Part of a small language model's weights: no biases in attention or MLP.
MLP neurons of a small language model. Each row is named by its layer, matrix (down: output weights) and neuron, and shows model dimensions 341-436. Each number is 500 + 50 x the weight over its row's rms, rounded and kept within 0 to 999. Numbers have three digits each.
A block is one neuron, or neurons of one layer that tend to fire together. After each block is what it responds to, as a language model described it from the Wikipedia text at the highest values.

L8.down42:530459487435358590513455345474493551438483504460526465542520417492455437509506477563528493467507465481473516475496520530532577469510515553540561554394482580404452441591503571445521463396502526542457482480522521434525521457517557498511547456385494512417457470515438452578462405585477528648
L8.down250:419469500535499451556557486529446485497455462554493548523514503529545533569490516469538450497491544466522472404487503426484521471445453540531479560497531480456527459433493513514508586611641470498471506485423434552459398429450559545535529567446511492506526577553382507438535442512547582550
L8.down992:518592428502572518438506487538516520493521517491498392521516572482547485536504558477410556491524526473590497594507541526519513491517497431506519519487443510511560387476525447511606609510525475584469531528433462511532497426504388522513485482570457441556541513465551484543532538556519480534
L8.down1429:467476539512462493533560476472514508417518531440454492486542473457486437550488544415448463502569463512449480503456488463524569540518516498528512533490480470575490387551463396528625499457636573500512495449561523468499460491509477559431459536544495617512557493485498568523475390520411546554
Responds to: Plot-summary verb starts

L2.down1112:447495493384515528505468506476511527533647457457588561474556540579460492399519490425452471525513528478564546526493471559507504453480500452409471583467553481501500461461502438368503452413420495546427428542454500475539468454364557533546512539494576539484487474471547541481536437582530529413
L2.down1502:608451485516437501452453604460609446440483445485559504502481534497506442511474479466491491476492498444637543475470443489498425504543492444410445485526622551505503497516392528472490517466498546505478475620531446472534549484479468536463457500519510546411537463449488507472496516570596479510
Responds to: Verb-phrase middle words

L7.down105:497482443467495517520510446467462488560492541464496567534514452508458605444498475546493452492561542600519554523505429546399525578561517372503622497459493497538446471529499476556519488425562495464443559401500564534527476541461442488563510621467578548416503519470444536523435522519548529571
L7.down374:538409502512508500475515499504436523479504507485518546536415559486508510456564501576531496501437444628516536489572509509540505514555549508533546532581597512539410414495503518474478488531544546495559525549458506512491565485530503550537468527484429513446529488536345429555619585515515559497
L7.down556:562548472464514480453546524432583568459448458526426577538486472438458520557453491503424461445513507490606490525408537482573561544522401467520522492490445572471459459520504516506441525417370520439612469546452509511503386469538550516419441506574433592502624457493340442432609564458556485571
L7.down610:508534573424505528489451539481438465484459505541486450519544452500504606492462483478480505522463523596556502528506468528567652663543464567419456436527514495474495464496548583510442503516465507539528633574504418558519501403506566439539481393583498450458529509523524396475472511473416514466
L7.down721:517567523508479582469492472555527472528526428517460556506608429539492569528450542498540522556443518580455546615465573557395500552535501494479544515567494639485481481594478500410471522591452539486461511503547528578547508440498540512536443552491455525412468550559521451466447497563512484550
L7.down1071:517415481535491429445604532437473512476434465532574418483475466482520554514551525487552463403473506477489522541539538514636440458507522544414549566513508465518585489502496415544515445449371555543478557546520486545529512422414523518429484420420554510475402498534479515460527473491386545423
L7.down1254:465358499437549528520485526504441429500539500484538517517435488525538542521500477559497531483563440492611513526570544541515494472510565389549504441490559430469446491484501488539431551510495477439434507683540443553471502503477552430461541532507558467422523468492446438446482523485497545512
L7.down1533:511407535501551497472480517460506450534512479555422510474554536564499522535535508455486539497455385536535478504417562498560540511553508510467566423526527499492462443482466537491582568449502467459521509459505482447551538441482498545437494450548570564423513404372495415515502566482579439464
Responds to: Post-auxiliary adverbs and negation

L8.down66:416488458535469485575507577468501501539571472457469504562527497540503483422575502500500487496517437533490539527520553453552485457450467494508505506567505438480447418575468519417494463517426456498547535580451513446532586487522595403548497497467465459496537471519514453532488454390506462515
L8.down89:513505568534546446474525577536477445494512395567567539527391491596421442516586519572497567460432453454433520408519524469477448503414414494424596514491425423536573517588582535445454459456552479564440562535417487521508524519573502556583488548512474550544568461461468402528407544409543475495
L8.down267:480543516530495529488469442467490464424422466500472508538525469486502509368532541595553411428410518469451527508554495475465450543493467516472550583539444559501461532535483314460485468464561449552476494539537488490526605527508503494464481465552436507574587443486434453411383483548488448519
L8.down1315:551560576575491489507455549497469509513452539491626523521549530452436480544501531432450526494424558575433541446566485541443449570501521438559530545541569442520518471400584571503603495505578463458455421518470467583500465582422497461496526570507540509494521529515488474515478485503465528537
Responds to: Pre-adjective modifier slot

L2.down608:622624489564467420440509404496586549534508560515400483461554556527459401545579503491411510507546516466508537516518549478519451526498468448504562542527544627584514548418546521503509547391540512468569420562525493490527601471528516514520532467509400507527481531551496546456599531542514542557
L2.down1080:596587511548458483506496557461479557549499484471471576446559602483438545541556463565468471521527486403487455514489475440506503472487530399466485428512591522521483540586553432484566525357458532414535483566503473462456592453493509500577474549494492526574445506472479523529634519490528487480
Responds to: Verb stems before inflection

L7.down126:528386540482497492531480468467522522452412457480544451498518490499459471595487492472555559492550536489515517467449529409515502450509521592552492502513398564516467412470437466428516434448446490489498438509590465469548478449455493502532429533485449490506427428442497516612506427528519496533
L7.down201:519517497544433490560482515466507494536488517444525475473483563589552498590534456517500462511465513481513521581519501373453449511496548548433474463447456578471460436453586466542528485519508481546500475605547458541501470545528497508501412405542451654432596516429559502498550600475503622557
L7.down472:442538526596490483535580436545563484388447530464520389456503490566530474596548518502500556546564493527488428496579475495525525633474491536608493478483617463519514607486609471593478495485494416508627502478533438543601465544527434498509554494427427454448434523464489488461468582510488563491
L7.down712:638487499513404496523551563465544542626492436500408592487412423562539540442483468605492552516440538486530616540484484511525495479488435469664525551583453565511469516460564433536522515559492467566484479591442482515457442537549533507456495487528603493531521505535562516563577560493541481495
L7.down731:470561463533555502547435415530536521500516523449455448554561658539465398529488486437565390538487494501457419623455559465540592529478557558481458499507610501516497536562461495492508474453500451525550562529493493486500505463482426478431472422485543407519605515486525524487490507497495568544
L7.down903:479549483508543507450405509477542606472505548511433586539538451533500534468437554562495348555509490459502509509481407501457513489513414543592530369459475557467504513475491502542531622478468501492445516507483453499468504577518522533499515502520522513491540537452527608453484494575580529549
L7.down1193:521490534454530583469513494442489544422568474493589521449531514534613502425529454550419508553488530563443529461517554505541516535451444534600509551497398531558587454469576443465535481464493510447563523571559438448557512534511514489472530472446592553495560468600510491455518517491498539488
L7.down1196:501535511535414501431393538512534662621435632497489469498454446531471556505525440465529559521531585484503473545501479465403480462536488512534483557459489442468558522521503494536493465482555506484529480498458544506432512509486548465501487614458598528504524579497518444498483397568491523466
Responds to: Verb stems and table totals

L8.down85:503479503550468579523571495405543559536564519572454450467567556522468566457513469579524532428526431421510459409470469467441479455581525499458491508530521541417522440514510498556507410445488542540501488440588548447515545487483476500581409388596618441587431489569461579411529540527412440471
L8.down880:564519504494515499471567476427492539481460475570446518446548506520500479533464541551518465514543524527575448514451479469491486506499396558499538432435491502473482516531449557521461440526485541540520501487515547538429544565529441492468535543525409486393516441532602497550428487610486544557
L8.down1201:513403490567404547508557532540567461583477466468469532439506443511444523563502545484501514458518429437467451510508549511357509528496467534495533508534522555576550532535491518451521537556417496532497427522506603447511597597459450457450516495484487459457462549499423548509497486545569435429
L8.down1295:546534489573546459452417465442398539510506500565395471568580484485602500511561473591526518397528559498530393492484453452501589476547572513532541516424595450532439444573545443515533461462492566527501503563556402494480594633507560507507550520476448604538514493620526527479511535582533504535
Responds to: Sports team name pieces

L7.down11:479463487515507512491593543469423529515499511504498450535527475474504503569460561469436595495570536463495567512508484542476467586531473514497516462555463448454502530548442476533480499459405598550481611562614486520488504526513484477557492541518505386380452595514480488437448509375592503468
L7.down172:402453460445500521520473411516401474438455528405427412471481439462543434533432570461384485451514488470387534522552539552475426480538498541498469508444528460526469459486484556511508509467504542489511502513567524535577497571531475449569555467539519543530550486441510503541521493437450484526
L7.down285:551563437474416487431521521444473441491527579494546464462475541455481475526543554526451458479414498483542592550541510455530455478369510470452457540490539507389492652515505399522484557497489494466533508540488486593492494439484590501498589509485489471408498430567561490441366538449562438525
L7.down470:461561537520556501446531541529494316532458444538620548499532480412480539493514464573477575424467505454403583477430487546565468510386460447505460612558444473465503580470509434449497455570479538535457519574490519500521491489429557564552513529524499486479455506474553531516551527562484465465
L7.down852:415466523469497522526380522396533550517537496556473501519521546431498518484426531493429594494561499449519564530509542510438451473496400548443511510401553458445597460443474553605400482478490485510438530506494425516437462457432416509507447447450429560444425476538453474418498434454545474548
L7.down860:471570450418508534524492485512472514570497473491555531438492546463498553521608501565459541486456525515486512545477548503448432398463430522464510458541450453537511573474472436516498499531463456526488507517618535520541529533409508495582521527500440447486422454451483440439441519483596488399
L7.down1157:421564517559515425457524539517441452552455421524538540479549548466560556515522498520602536496529477522498501642497498467462456486593509500549524507503575453512506455418492516501480445565417513519533495541526503479486560458420455472572458462571470531510551458475444481550484592496471522424
L7.down1353:508460604472554554510490419493437484505488463437511525497507489506478430545555408453533482555557470516537465495482449500451491576512498502494481520490497483426483483460460534550490454512519490560523482425503501535577548421499498512466548529459459539460486464438526466505561459488456569551
Responds to: Year in full dates

L8.down44:511533525425466468557487526555524548528462579475564416469419472467428504422428528625442493488477484441439439533506483478552539440518507550486526435523399431515478491503401476471497529500517452539507520492547452476442441538525426526538457476486567554449402532586538472496543446518648472531
L8.down77:537470511418479536487490507545528521454527620497463530474478533550609455516464464499528517598484484458417586510492413498428517490559528400404488581480433510555507446586468437576565553477629551459528535518574484515542456553506536485387575515542576526526509453474503469463401461577349480524
L8.down1090:529485430489503455480444407413500536518528518558517493438581570573439498466550469405463505550398580513600489507551549533520574483506461447563517556476506498527559566496546483396448478517635530421459457500596524460488461466570455476414358522545521513549420544567440516501479553512554555442
L8.down1392:472479579542439533375537522499492532509435519460506482565542616416631493531481487593568514528467524495454519534430526507480493526577498439557600528521558515523460482604450425484411507497518601400534514488481526536501487452430507482501562534471583466557503553423550530516516528580492490537
Responds to: Ordinal number suffixes

L7.down34:497538372593443476471484432455568555496507402477422547435559525440598486536533541515428400594493476459466443549499445538535503428492484605493464509521479565481497520459529458546477478444553578572608509441477522481435528525470471474479503437557508605514587461558494469474477535454448447528
L7.down58:478554430489524542470563465458587525459472528565604532497541481529487544499501573524587535434541507441529458543512576429530439515471535517440469509487494587566504601495508560462531507529483565478550411570445524501453486539504497476549532502489496473539444522506515477480497542531478460500
L7.down206:502533438480500476555560574403511528446515524493459637526444476522554574516393476396512502578549418547463528511537546458593501462484426469497552563556525410508466519468460526551537582508498391542469435529522455490474576465538569582423420470495531623438499573560443605457549428524563520537
L7.down933:416565496501487475459435508505476473553536486473537504509512341453520561449577499495514518469544403402558521547532486509520471592496544485409554519456590544537524491503438529412540540407466529468516386501494507517504500538547523476437497489552378543539406493555513449523516513528515499472
L7.down1161:489506502492394471501571546493555537446520541548533480555584467493588504516502528596473532482592557382498483579527484506521519515460502503466396482542500492466466536451505540452534417471507441385598451467555581575423523466535440514403464405507545523553526521589484513526505550512487452502
L7.down1172:489503518508556488527468479411512430519441486498479456515502458524498557430564484567417544464461519472489527491589554469452478544539391547386473419555525505560518550471489517509502455482471536436500408493478539483455559559534505381496454401487588651497530540517451497392499514510569518522
L7.down1371:475516490373547501554525467471554429533489463551438474440501532424540559544533504444462496412496440501438498500459653470505562535511465570547518579400435461497395536479469504471558512557614488487559473509570500455498487453531517532437470465499551458490479451555430552524515502526520449478
L7.down1515:524429499498532516499533551461564586550521536563617498475477562485539513529532546517427519552436556511481504374491461502532505499504494447501485582488548468518516609495468433458499496520470464471538529457563504529509521526485506522557407484478558514453482555557525515521513505525609524534
Responds to: Team/organization name endings

L8.down586:541443414592463480499470517530505436524549541501451460497504419536496494517549471537480433454434586479427375504527498579466470573491454472463434481455573507552541577455493467562471460463584507383597471519477474507451471538396563433481426472541491567471573457477440431435521433556378469531
L8.down841:489531473465445536535520475555475443495422513481421483517531493415582427457556547443407453478546426406591478534566567509473523689523485521603459524504480403428436433464460498617422510436432533503469583534543467429494540417536458406545582480500513526526468468459512481569467489560486486467
L8.down927:466491565522499505489573534474541509515558486593517457552468559570492450469518462489492500487488498504472429500475503433567437560572510545453561547534511447555544558512591566542534533551550537549540536523433597422525463452487455473548466407498535520495531459466464474515496467497501527486
L8.down1397:549475528426440446514518478595517479466543502515476566544451467476585516374562490522513485442460499496539459480542507541508401558511490545506512516491599501532552469520555489470520513423566454505481550487483515502540550382520454485539476451510513607534472453534445479471436557487448478454
Responds to: Transitive verb before object

L7.down101:492589571476575461527581472546498612543518535520462492448455522531520463511491486531489442540479480442566506447440463512506406565488521478556452419500441537455472423502450474399547364569472468505621425471557502534471506515471469592492479490458373520485556506559508444504512589422418484516
L7.down269:541611470495467513414479523517493554476548605462470554516504490552481537457548531527585539543501558484530443579527381503494461531420520430546436482461541530454471461512532445563440511480608475433485510469448476518544619503535488555435490538519466505489481543535487436518466534469553473528
L7.down425:462397589511505588464488590560518545516549500528429469557590453537564504497479499446446566528524488470446550486548475468468484477504408527499499600510549447516523495447533504552431511471521550508459469544460441500499428554426503482394496495516519488568505485481570612529421488477546420467
L7.down546:557542528496556512487541460543427439415491537501594464470447567577561489591448549460473518493555504531484462515517565523589590595509433453556583537481469457536513415507486610502463534513515492587555503514529428527551579506465496520462480608562481571517535475490509429577407440562541531478
L7.down824:545477518499457510515512483410560526506469539471507565606481473493541526571556625441522553454526581467434477506469581455492601532459513471456584552518454535516480550569546467509536527549528544459553430441498587499433484457469514465485439509500492530450486474530604519486412468585465542503
L7.down910:489475459450534441497516517488454552554591476456510510360486425444470575517544493399549484447481555514531515450510498540486433499478484476504426546418615475467384439476531508486434437469557502532461528602495571457506441460510512431521462467534495576430515445553510478504541398449479458473
L7.down1163:543595488462544545485489597497465357526493556478513582475406486610463572572459577525517488444608477595480544546504539481500433485473443460493510511439504492440515576627488460543479506491510371507532493558485499529509560413460491574481460453520491494479438484531402534506588526459644450562
L7.down1494:520518452577482477416383408548485558534456555468490539485505438620519463507489490498557510452477524511535443500462404510460432463452498463509472504467461482512530560482464470504533536545712522531487417451462451412490499474520500497465438568620541492520534480597429388331483520576530462505
Responds to: Verb stems after auxiliaries

L2.down284:522374460497527526443493549528536468480537458507526559516464485434542573477541446486501453488497495500513490406462467552516513584403583502477481449438514504588474483480531455402494580525456538474534492535674500484433500482520464546502443465555595536478485481489430495497530478445406431497
L2.down1381:482475516519553476479508469346502455498445483531510487544506382451518568561453579561465521562518518439457494454401466504572505533524477577489545584488516544548492556509513443457563483501493515491478487486527392465512495514416590492527468501496458476498540377579478562436522485483476479541
Responds to: Predicate start after copula

L2.down658:562479473459519523476554504377503458546563538462404590534624530352631508526508451576550556492553572549446473516514492550512410533485653555449452407542543527491527507499485512442550538489518474493477429520565428452487482548526477489500492550499556493540485519476425534481445504532506466495
L2.down1076:631529573481518489473516429486515411486462449550505512496591519528374580533543499602464480501444545489532484547507510542439474505431454517388551596474561460484489597475507460512556470483531465484471410546531487454558505483437440564439485512443497553440540539505487565458595532477518548509
Responds to: Sports team/venue name endings

L7.down138:506544477622557476538545560587528541457515453537477536521582548470424592467508522561526489440434506465517453444698553528456523526424480477522504546482567499466452509460465489482476471470452551441498462521495567463536533527458545522495477544597486465497507492521496484465435522573476532476
L7.down247:518497512572582407510499546456423537517535468530476555552477503442583522505427572478388446486541465439511485474465446492467565481532508482537463523553521488424511442382508481550555610507525480514520562442388541577370543472444547510546589510472431522465595396557609489529523489455433496501
L7.down380:525559550524509486503526567539451521436524485488611456593514397436444515553556436520507517473554503477610431472507521474458476501466514510514466515527464463535493585415452511575534516449516510484460490422556523473487543481455617460486507511478479442495459504480525462625483500566468497468
L7.down455:486491520471543403434496531467528563451423445467483562487457532391533486494545585508480488533421559518491541457529542522506511554439469419477497572534524519590552470509553429468456505499513513501471565486489436487585539500564519465576525507547588466480481469376495496435536451432489542567
L7.down962:522413519582490498450396498483486532422510481446519531543502507538534489532523521509453426491486470446534459591479414455475519468474487552521546431503479470409452511408492494542487509514451480474484502502530475508513485477451584523457464518474410487509452551599525545543551545583494499506
L7.down1271:560480534590541451522454528553468527575520499444499523514497465574508533535422449491455515514453462442453383600484396555462552421474453533596522571533550538439453491501544517482488514596510528507546524559495551479442433406539524529380456446466530462466529561531537540533478515497510563495
L7.down1379:493465522489640443553465593449460570532500490546491491454473503447562428429543416495458458538386554556475359457458463565551493506487581386625648483483459507469512476572490523506569415484470680522441490462481493405531516529475473523409437581508455508544538502464526440471474486520462483548
L7.down1475:478471510519531459558465485527551502660445450451541549467517455508571504562532430562527566504521490478479493572473451532501420552518503480470550491467436521557532479524501503469510589464588550575561522428543545567367549490542526453473508475589436481451440428467488487542577500486528469445
Responds to: End of a name

L7.down21:524431510473484461511484534489577441527473472509475639457505484504439533556540542450466408491498476539524505511485534476575523598520422507492533432516587486491435492506523432502495590494536447496490482458556621420467502464477525555575460418537471561401560416519389541410514562443547471530
L7.down305:513478530544541465486518466520492438461475483476583419491527544575505534453476467466493484501518475477578404486451497428448400540476462528528397591544460440509499513476395511475491520451452504490485465519503424516445540522437511466518542534402510492439560564597578469528518556492588465476
L7.down440:482450522506570520508476519494527589542485557490488465531531522475470462467432529407453495552485514538469564518535452497479521362562492537606486480521464436510511445479572601479519487514529475514502584477495535452468488443510515425578551551470483406456402459504488518489448476537437580496
L7.down586:481489454426534474494516532479554470531504479492499505434531510511456448459425473579513477555457519462487434499511462543518510450337506472496489643470526500409583508546534469361537501475530443399488579440491437586511482584523419372458396503492532510487361437518433476544506519477484528448
L7.down802:522484544494519527432539512553455493592499504468488500414521554446442484413506521504393590554478562469578602549535527490513540493586476488499427505504490506482481513512517498481514416493531543540514560526405508566422501578519552363480528517469603401546417471465502556431554456434564423468
L7.down1185:464575480435504531520428601496519568465494579533513464479493460441588481453421428506522428440490512517553436513469430490575456560423522509414416569490460521484495550527524532532510527601509489516453512506476517637535439460469555483450483478401439468513474442501474562505595399450491602522
L7.down1208:560501526452474516505485468496559459488493398464498507451490583389512547455567479461519573476460493469561535608473589562540515481465548584446561457452531509544539536478487527502497458513536565484516573479488382483460579514522535532588466418474586483478463468564461418417532562639454547513
L7.down1530:526554409450439520535541444508508601404464544504453418509504449516496458527405549513616364532531476570441543487478499512452507507423485514489500535581575550492479508602479522515477484514550513502466504451531505531494440461437552484458594540465495522466512423569572477451472572492537434456
Responds to: Ordinal and rank words

L2.down497:580550436629500527402461645475491455595569562530522587480516409480515528494547566482495577467491513442464524429448644532484555561469553498450552599516472461468548506493435514467550532500550489500471466584469463513552553472521520397439521504449471563452563518535448535540518554442477470521
L2.down510:454502486487495468440491486587524526522524473509570451517482440490497574518501515514553494449493521434505529473457590618483612510569534512399527529494533574578515406514453518557515593526520542500500510447492483517514404547512432458450470432441448470468440643431506421522458589518384445528
Responds to: Ordinal rank "second"

L8.down224:512489511463465504469427541405483483551529533432386362475521402534505489534458561540520526487497492518579498441498486503517492516488375483551451511498498560587551519556457498533487484476470532407572525557479485472493482486486439454528494448547467573496506512422456499505544487505488422428
L8.down574:541487552435507429433504493412461502535474466534478477476429445470585521546430475501443431557436504552512463469496498528462441470522560555438532576462512464545515524542435410501527527525452481509511446507496494529514469455437484498503485471482476497497498483494423500564464472520465478488
L8.down1333:542526552469589484515434489472582518539536547477512538497439532500489537486499460528462486442438574414491471509499521491463534503422380627543524537423444519582534551450469461458490523517474474514496437594541519540373461429556447482527596495478464462419494553456501586446504501560545542449
L8.down1530:502518495478515505444497489447527549530470465455570587541465464505420484511479514441479585469494516491636512576431492608469406445475498483482483465424559511534526544485495461485467498517550517477349473476518456491427498447556526434534532525511501569577534443508469482511489516528511567546
Responds to: Date and year parts

L7.down274:527571512491417526488507548491347461459581515429489551557435527501518474449506497515505512540485517508483442488593431606448513510566519479485468442502472536503504558423517545576499466439444491506528541517532539542497495523552513455526526417427539498489486485546485523479513499361427475471
L7.down398:475497442438510503501550506482596559522563508465485501550460464578449447450483474347481516521463439456499608476472491486490517482520479516561467481493410485527566583440476515597489525483623483551490555528510489440543463497431394548521532563444458512526486489476461490459494550532463510509
L7.down530:451469503433481481455557438503468492505557551527564524460554544457579490533495481598518454551491571516533482525518464490504523554491545466499480507520508489489495471486499521478508491514512441530493504519467479613434636552529504460553561534535411412451468550462535495550478501462404572552
L7.down634:506511532469540504472403514492489525427472587483529476496603455476486484495475447542353481506532553519601490503537484584409621486528526476526438509440421506522540475518427533474543393531484582467547435484528573494540452531486520483510474465437424487491544569554453490500522498567499439558
L7.down683:445435606478498437518458414451524596521491574426511525464451529444498443499500686485489499500511548459510545616481501456569546482537410502531481479533508481516488497449520457578505440547405567511548487494525508561415509517485461506477532522507519564443500467463584504512487540559473490487
L7.down1206:570426447514471519439518571530491589491562589509466556505393521507494450465469365470392533531477452510485562528470456510500448601439528479503509571455488395500494483509567440506561477547541482503492473529473528516538430586317452609487541537490544516559486513597511437518484517551529544539
L7.down1377:509479507403490448480447506549456367476425540527564522587525524491509496433411517516519460486504525565491461478466435620470556428523584484537527585495606507509541448446594470503490519521407496530453574578646467482482524457451548518519556493545411444474536503541546633651494486480530448436
L7.down1408:486479507554484506456413490518530486462492511558529505505571545469448503487519406505431464595459471557528522538471490633449492555475505473476483548576511451517536573434592504413479526493482384397480467555587413617516533496479559514445513505445536441486425565486514445588501481426547464457
Responds to: Predicate after copula

L2.down314:478520566585543531546469549595501494466402537503455517549519537512448486591484477519550567560515483570495483419491427526481543512499475479497478519458470569481503573508484584514559623503582451500524431486517539559428411491405532487496490579542448503535393457517499474621466567523496564525
L2.down490:488432525510472503544434490486437526456427510575536532467447494488495468499527482524496475588553445503462443455511524460519480546497566412493517514533546516522546551480492499460551562579527567509615452429502550443466376630379590512425468488502458508556502495584584526492505492519489510495
Responds to: Verb/noun after "to" or "in"

L8.down69:411507534484488529605613475516540506486483478438492488506422546484433497456577539502488471465536488516524514458469604523492466474474506504595532555523490522495468488552484462530547520609499535414548501488572528482473503479473508529446423506424488529503561514466474489469474471542539622521
L8.down197:544495521406459535439558506564502586511572451387484610534537481520622466499506528454447501548453528523476563549492446470411597520537456488557502514594512507449519525459398541504509427514601460500491502483491447592522499473498506554629558498396620453499524514455433505462461549456476460388
L8.down809:542580446513506515487411408550460506409464463425473570514582446494491480582469523426481515495484508562471529498466471566430486533565544418473572502591504459546574502510493470476567414474546475444412617444466422593449468521469467456449413515511556487495445481476403438544479454395543533534
L8.down835:452435460453560491481520398498561544392449422593556462551535467535528465460530422536515461465540424460476489410523557510570425485538517464562395543643475512491439487567542489565510492471501538526559479496545495543481495422515544551485457533401552499455494513468426496463547539479494477418
Responds to: Attributive adjective endings

L2.down518:407425478527395462517488454553502450415541515540454553511546476451620476523559474520504567534559525561510538504563541500488481561507585548519518492532555520449533485536496430496562484585487502533569477520518464538505514488491530503376460569582526444473575516479423487561525537476533563544
L2.down1109:447482489555444491580499408520570543407532527501453463516494456501608465602454491393527527599526512434523426499543618494539511473476558433513526526519489459535509477430555540442539604518500519542527478427554452481525525537453540572497489529549555464498498474589474555532486557618429582474
Responds to: Determiner after verbs

L8.down436:463404495451497486499473583478514498488438537565556466484460586485392550564496542392497464394523396430504472495529571457468509579531430550488530486464540542541612511613481483489447584480516555538510497563603515480473535468455458445505448531484529545481601566534526455538513480554428457509
L8.down819:508566510500520519477578474497480459459432543491442464478482504520500556415538565518536465547497478457411543475414507441530492459476495465506372498575504485552496400442443554523506574468451460462407449526459535541460593457460526506533588480571463410455566490480576440585459550534468523567
L8.down1014:454475555543505469572533443428537505501567517552420458496510537546491570425505456476575459492524549442606538495481488541542557490550471407462532596571502518445570510421541393524550535430412438480497572469445489475541550538516495563611410522540521536561465458496427357475506526480495474450
L8.down1074:541483509470469502509580516532474535505523426522360513543494389584460502569503513535498526489494490537470389584493501538469551455465496502514512477523462489503533488469478491568437487454536432495535471577499459519459474423566513470544499609468587543461512464548455479542407594542499504513
Responds to: Noun-phrase premodifiers

L7.down128:612484490511549616538455577551468573517499586520527492445473484483490387427575429548515589443531517490565556498494513546540544527543513443442433479448553488526478546517482622545475505480384526490492509441580541486448502443371465478563580480437434484441431479502537505551444499428422581534
L7.down221:496486500495488498490528490509551510548435522482461498423445594512459414431552516436559473541528449554515527458530515476514545458506489470431386494451452526499576468603492454457433428615463583498459505462467534523664520458511522504459485487513484536543543411544524547504477507510573583521
L7.down462:456455499473521445554440502508480451581516482490462483501596524489582457556485501447431567453530534480464466512474554469535500540525506557503448449498456523553474555395544447534488556544511457539511525488422560462424585514614550588543472458481462403552638530479459455584549480444399549449
L7.down483:518554462513456495497523511470506439458489454490427562443422551479528492550509449573499527501464417477509513455533530402448497457508504490543569442538480509567544560484474516543435507467581490533414486442527512521484455519407513471532418492510590485581522430508430504594571565404513460509
L7.down575:481545525418589531471455433507496435479482457491442517504605484448445507503559493420494550514470523509560410483496480536555556529529465513507458537530510506532515509467519477578519454453463463540504514512525539523493356496558455497529460471493413457574533510406366489483482543432422473465
L7.down587:499515573456451500457489405504545494494492578516434515523305518581551570540383474414526531520521535581496457579527467462429630500513451444501545518413514429467459544435434538541550633432603476511517550514553538534445550489523572512520532492484501445559463461528431499528464482531494499538
L7.down893:512487523486499450524501505456509528495519445509489480484500499416422501522377570466519474527582497509527470571402569462455518497488400482457511450496502412466505542532470627506532545478515464521536545428511563455458542488543523530469489461502463457434494598477509497554517393523532514498
L7.down1416:603608496467493485429488455531485469508509618513432522514515545481472505403575441502456478488492595498528577434554411523445456516565459480567468498489428456470459479459471472555504442444471463486472517500460456537412553546521569534496582493427478513486470519478545522429581497332582505521
Responds to: Contraction apostrophes, evaluative adjectives

L2.down559:515528551464483401607457626519558578452435515482475430506513510458474488462461424550503494469568601547570570549510504463481503536445521476530579439446500421573516465420537509502526485575597519510473564517534466515504536565521536511497407444554510528521470414586542511448579400424606521469
L2.down611:470528451433452464593548490546496522517526471487449450512451551519472502423438388510568494504515487490595498567536450519522497504466427485567574342510427550536502499404440502537490524436489553458518511574507506491448562519517512506494472509446461557538455503564587522412482457467647491545
Responds to: Year endings and time phrases

L2.down54:499443492493401488441479472399482448510500468545538470527494485533445496612457503443346491427448533527473506490534519539490523456524458443519454494464576549464500514528447541538487484548412474465566540535420556625446465561502500527502587538482483424480464478542559649620504482532657470538
L2.down943:496505443412392551430462578496545435556517433448542501390582522449454520455526422497483545496464578554512494518503553542499507427576437527464458492512598547470522515495430523459443435551564457516455482479469511570554424576525462445500536490459510445505423534540620533584505486461608499516
Responds to: Field separators in tables